Part of a small language model's weights: vocabulary 2750, biases.
MLP neurons of a small language model. Each row is named by its layer, matrix (up: input weights) and neuron, and shows model dimensions 256-447. Each number is 128 + 32 x the weight over its row's rms, rounded and kept within 0 to 255. Numbers have three digits each.
Before each neuron's rows, "fires after" lists the tokens most often just before its 100 highest values on Wikipedia text that the model never trained on.

fires after: " a", " an", " A", " ("
L8.up254:143139088096145144180129137183106132083119054137088103136126141109147148199117113167109108131155135073157165080127124056175127102181132157163084102084136131132138123117117156043149136208122124124133169058137108109159121121109072150189190168123110097123098174076157075109137132127124122169124106154152122150144108177160126140118128180119081111116111106100109093080111205140101146133111180123079137106159148187099133138129117066179153153096129126074079130075125127129145171135138113149128134087144053161165148091085094111158130122099098156085099119077138141142116133028131138177

fires after: " H", " S", "S", "-", " s", " K"
L8.up907:137163129135139113183108121144144112136141097138161133137172125097131141091148172131131146117124175147208133120148114127100154126125152179125109100138089075103138101158141113098155159144113084094131168131143110086120097095166071192126136128129126121173128117167206153148149086144142126099153154139108118086065083155171046128091124109115076121076155138140131129108206163078099117131144142188115107175134118152132158142190199138131088112114139127104098114096103074152125179180093090099077125138108117159199144136101146065102146162129141159100126084123152120115112050092191161160

fires after: " t", " T", " At", " at", "T"
L10.up1505:187130100100139142127117154090121183112059104133066131145053174186119108202102106173105163125152198104114097148079140154138129114143106132196111109108104096127124104064183078108140109151127176173117122159076148126133097119164156167098185102127101139112107161120081083113153124071119118117160062073152138108077100153114176146151141114121149165147179181094149104174128186097123122149134120189152134131183128151152164129079128098180120126098159128093129088121096153096150132107146110124094098160097100074101157113141129111107138125128160110138167114159099109093065124198069136083

fires after: " I", " E", " M", " N", "E", " L"
L8.up762:112175147103119143149157127151123145070154111161066101144093141152091119118109106095184180119138125132092129107119181142139080116135135166149133104071056114101087102194120126110179191128164172127032100173178059186124111149118168084148119109096118119119161166106102103126120186117092093123109105123132133088135126136079092172105121150155146132105155148208095102147156157165138152096148150156121177163164141131109139119111171164157134141177128158069151130098137174087157101127137120137086095171161122113176141125113137154202220107139228085088141131178138160083108126147094170146

fires after: " F", " C", " f", " c", "c", "C"
L10.up1250:113125080152193162109127134218110118129085155120109097178097102143142100125082167131085084107156113097123132156127172114172116131162179111149139104152083123065180068118099108153137118105158175132160156171140085167116115096108118156107153139120072092120133126180080127121143149114112100102110125178112148115148118126122113116166160124121133087063098170169110147099163199130138108171134141187080152090167135131145097067131214082159150091100144114060115128159147089103187065102195096094096105130165130141157142077127182160084114099099149150128121129096166156090162148143179085123

fires after: " T", " a", " p", " t", " sp", "p"
L8.up275:183154196128187101125121124109092108094100051087093113144126144140066082177136127125122117241085149137130136156095119089170168127183168174166137080115105079127136070150137178145102151173089192160124157160111155145113124053162091147137162117128027141103104125116113091082129151103168157122172147079109146173129141138141131131108074136091130152148095104131075121145204197139098113155102139149114124125100149133100083107113178112151168164140115153086115154087144153112141118086183075151109145071166120132153121115091114179143117158156143106145095113121156113147104088134041066075

fires after: " L", " l", " N", "L", "l", " R"
L8.up346:127142132126166059089183114146117127153121104136124160140123149114114072168095087093107179162164156055108143132152139144100114195156160118150083078083096155092098129108196111109187139179133140157117141152154183126116099119133231115169133183112119199071126130112139148153102089141051130079072065177150115130124150125163028161137184208116144120163148180112136085181177093159143156100137147135098115065124144108140106147083167124137102115147107135147093097160134164171195175152151138125100118107068121140144165156136139125182149174155193124138121167128152089078139141085140112168

fires after: ".", " S", " (", "S", "-", "\\"
L8.up209:122097162152130094103189164138117091117094109106136119157131127162141127160123181131083137090122153082119090110100115137141081086104145136102156084091108124159147120128126110130125162147081113182130161140122128104192089155075095166119093142150182134074096090150120093106163109168117139092094181101119154088070127131187070117127157174155184146140154108172086136118166166149096114128159178104072140172154164145097116132120173118145089132112143133142142122144127140130136088122101146112105142164120127081167092122078112120124097121185146126165168084121204108187096131121122136109

fires after: " F", " I", ",", " G", " L", "A"
L8.up731:137121120140130102096128112152110145142141158123070146118112098116162143121121121108122137161122138113120092156092154151093102224201137150133123092109077106117104138103070111112149171129159130149094100116122166209151136104104152164164187081113086154134121220111083149121153116084114086097053131132186131074120132162079126128108102131176103078134134120170125118176161130111138137121121123112111204164148107129071192142107117119176095121142164119099139135081161127063135148078154146105120105157163134148138088078140102115147065072117202119129105132163149133095097111179176112124

fires after: "-", " ", " a", " S", " c", " H"
L10.up421:105156121124169167118110104125128179079139086147161129162171035120116141156084154114131120102125176082158113134133117139151176129108143134097124097109049099112162134092135170090148088138160132117147089117139133094203118056186117133117144142146139162100131144118168075114138132087166199170095121125104068152163169176124086092117083196054122135102161125157090116126113119130008079151087096121036186176143191163155082162141149181105118103162123148140095087140189157106128116095107099133049128163122183135137094099127145115118113109137134153141120093108164157095079169125121111112

fires after: " r", " R", " g", " h"
L8.up138:129093160150100157178152109114142127176179074147081098160108163087124162157131126113148168121131137175138146115071143171152098151176130094101109147160148071132121137164135140109156111123120117124106059169067108155102080099116144141086164190077162151122084110128127142074182056118162159114081153081146138117135127119101131132078122109101154083129189106109132110114125147128157113114180121113122108104133158063164172150099115073116160176150161092057166198151131144095139173100206126127084080067120145102180117158114104130144215087135141129154101074114132103101066112101104104108

fires after: " S", "C", "S", " Col", " V"
L8.up1281:135057133140145062108098129175119164165078126152106097138145156156079147091148139097178147142096152100117111114168164122170066140115126118167123110126156076119147122125120083145119178145094150078117128126124098127127161101138106181167071109085122116075135107156093134151135128134076102073059164114111105130086129131125122147061105140112117109137137127138115157041154166126128158143096133144059190121173153141139111172142119141135131118150178151097118143112136163114140142135105095156111162116159147137177135127092152154175130109084141147096158084126128113129116122135093180099

fires after: " L", "L", " in", "r", "ed"
L8.up1005:164122116124182105082064101151088202113156164114081108070137114191176116185128094103118156135146173146112109132120153139174129170089117173177137064145134088098140153159213140116146203114157124103150123147087191085127179122157117058147186133135115102103148116089116083141155122152085113107197143126209108113159150123159072148115081155101127102127170151156127114142113088139172126119077119138169201142139163097147150172107174137129096102176132143078112085165115163095196159131155154135188112156103083145196113157063073115127122190139141157136097142164189090112091125114123152143

fires after: " J", " Z", " M", "h", " C"
L8.up764:165136125129211113142098138158109117134150106159168127090081081092165150135121154083091166123191158130169112158151149180137178156138067195149142115089099128129126134136160130169148120153122159115102143049112079167102167115129169109112136091114152132111176130150172076148124093141157126164161101145113128137130095092113131083130161089113134113118230102105127144138162104167129127161144147213152142112163111094124135167138140146120116132068187137034121110074098120153157165140137113150076051108116173131164165145141149110140156144094157130147156129114148125088090151144117185065

fires after: " Ar", " an", " A", " I", " ar"
L11.up635:137115061116180113100107167173125165097080165105085151133171123113115084153123163100192119213133134103107144118100083148200103081123138136052121118087087137170128113129175130115174183138126103108114172113154144124115138139140119189103092111174132064150168157115158124062141149052132122158040155115081111105112133113142123153125165113080073111082124118179210107121096170130107125164153117122090141154216161148116154154153154165158114129187166161128122123138124192117163194087141067176135150120138130108126153191143130159159099135076105216085150079114147148122114127096167132094

fires after: " l", " L", "L", " pl", "l", " m"
L8.up1013:157154129144075094146124137140137128135132097154121156091068122131115060141049110164179163166085166094161163130129155150117104164175129082119125104077169107061145159128094172140141135137138176159134122122085106147079113092162191076168143132117116072023129130131118139149162176147100098095115130126121187120114163070054102092132175150121192079135142140136123090151119138178124144126169151120155137140131177156107103131069140123155077093164127170144125086155126120135149062159121135100090141111143081118161089174167065127119157130166172123138121156128150102127089107093108152198

fires after: " Z", " G", " T", "a", " C", " K"
L8.up772:140146103154168115139139097173142119117115144150085109149133174138198120144184147089138115091203137107157135124091203139117178146117105209141153131170141125153121113147148145136147132135188082126043176071073065155123126144083127133140150156076115126090119120082128076145175106147113078146123149156085085111051108131090078163115093077154092117120153161128073207054178149126122119140105136089126127162184105176147162157171082155130151161087142135065114143117145085126151109110136129120112124072093152110169112120097142147082112151121092196105127089159159091056140160137103124148

fires after: " p", " R", " Pl", " r", " pl"
L8.up896:168110150173103123118138131105117133125121070141086156106105132110152175137108150141143133143084074040117146087138097123182122147181114123106117113158142075088126048152092177206132163115110112106142094086113086130091111126163159125132176174112151162108128133144122168127208116102138119104125094057118137154108108171143164138194107090084103091169074153161103092160137147175116188152099135196115134124163191095172115085139147148169132121107139190102156140193152110142174180106118085066097082113130137112184168138173133078124077109130181167166141096173130097117109111100075162157

fires after: " c", " C", " Z", " V", " un"
L8.up1236:116087088176164143140156142231091035115129122136119166111120117151110106158066175130148113123116119053147119158182184136153117140141152100153179111096093063158191141126108171125117189109143131116127052093120095118112116128199154136105130133112125149192109075124158152115056061186095119071105138129067126106146063148149110139076127135073127088172196040125106103133145163112126117126122143179075150180172137154116134096136186097141112151115193161119119079091163124164119189126148081102096123174111167178134137148173119141176137187136148108136103113101152145124090130132120101121

fires after: " ", " p", " c", "p", " t"
L8.up1050:132182110150128163101135142147103092126092100147130119092101155128133124124123164081130088142158077061142091085084125075178140155160134139182116134134188070140135102096162107160085125140153122132106116127124130119126182128129115076131135119115137159122163188125115088200116130127101157153150051117126147159134172148119096122091089165121127132126131164106054094099151165094104128195153170125147171117137165089045140095102174112152110198127136142116146102138165120108150134111157149117104138146142129114158138119098153218146110172192160116118131096123114093157142133081040082161

fires after: " C", " H", " c", " T"
L8.up573:156112095160192100131172108131062111094094097109097084149131169168133086131098172112114145153129143151152154122126176096126097074152141110157170145114116131076189155143097150118114198140100123112112145129109086156125129150154153150090180142144063115137169138094138091085081113054129094168158142145088160151127152121194080137154151126055097189157165077096116162133133128113069116095113107129129152168133150138144105123120131114172079168100080179108150084094104133101165120074117105109062133129132131156177118141117106083131100111039123097146182110115144134127083145141112130167

fires after: " d", " N", " V", " D", " l", " non"
L8.up1288:043167130150136047066129130164076159138133114174131132093129208187116130114121115089135070140070112099145091101130107174146093162154111178100145116120128127103126112125195147169143122148118140149168126119138069103165176126166182070141112132146159125141153118151127088166152119113126107131084112171147160135067179166143086084134182081071076128178146172072114115129114155144133152114095092138094149160113101135138144140077162168174076103094144125072106138096121121193117127131123189131113115169084124147157140126133126147177130173139140133111176150111137168123122134120113104221

fires after: " l", " B", " Ch", " L", " sh", " cl"
L8.up783:154191083169131135084159133129111124149114130167120197166177187168102119116063114118145145151146142105158142175129100125122116151125145107142102099120139143123088127118120109123120131166143111097099137133132157131149150130135214127098143179127091127116099169136115136112090090152150116118182077176155078118127110179134128099108172108122113136120141153092142139143136104075097108162083147138160105157148126098078160131080116112088128166106182135069164087131027176193236157144138123150129090076080196109147107141141063112127121128194180105107080151170127112104128104153161180159

fires after: " f", " F", "re", " E", " for", " ne"
L10.up425:192158152118124113158147164157138104115100121134196132200132194165136131158034109147133140134115092154155143120123148164146061093114163116150167121127133148094134086049115104156125197117100152126146138120136113125139083106110193104132151157169086094101134116075116116087092132081126077149137120121141164136178142096109133092115142124139118069103197118070093097109153160107139109177116121102079105137147137160148075110078158032116172146153124166129154126123127073164134101143095121102096127132126127138156167104130142133128189154107099184159157136132157142124116103103115156107

fires after: " H", " h", "-", ".", "H", " w"
L10.up1598:146118131147125090124151149123129180114141074120084166165166093140094160158202121132139149172094108061150113149130096123149203112095125113108159142091061114098169142088155109124129169148151106048114179155112143070137146115104080159104167149135152133115115135158120098107124112130151156158139163121111182117078159155090129021165164160079106114101177145142113115133160185073086148149136160137151141162088135173180117116121163119160086162158143201151108084088132154136177121123124172118056131139069070097193084107084144090129094128126134185155128166144144119132109108115133152134

fires after: " Ar", " A", " F", " E", " G"
L10.up1724:067137088196137055142156159136091177145111129155138107120095198149097105141065066142113110172122152115124120111124182135143058062140148122144141152152123119140156100090182120127129181134075118098118130144116107130102158072097095131126111083112091142124136144141129124131150113002147080111086139081044117128145105138202158120098122150117120112170131137119112143154103175154134094171103142197110126109200128165178154128142187119169173152103200135088163127147174209129109155154105117131134104180121161143097212107103127150113110156107108149163093099095116102123136212147146225179

fires after: " a", " A", "h", "a", " sk", "z"
L8.up1508:113072107156135122158128127197061164086147122132114115180162166100134161150108155087137088045095191096125134041125136091189169136113152150155133183087056084153118105158121156149101199068112162147128167044134131162123142081182143133140134133111090162045104160120154151159114121157140138145116167155145099139076110111121121151170118155122056182100093118088126137146123161159135112110141137113100142117123155086132092132132122176178146046108172122101128158145155104107093145118160128099119100098129171173151149107051145111164074119092138170089183093106120187108093157067148168166

fires after: " L", "L", " M", " |"
L8.up849:157176128136127100110099075161121158169083154135118132128083146192170145108112115187134212158098111081157145163116100168168085155114081135131094119051063062170144112134169125132170113188104188113135125072099096143134125102195162121100183116079109122073074198135120211147156130144112104089160142115129135095124146151117085170085164179111176103201131142132117111170141136093153123127134139150090109193180098153103138110149116124130074138125178133052058105111098138169159120085115122157112136074145090092154146169105101130133177136145137126084100193114172077152141126099088101185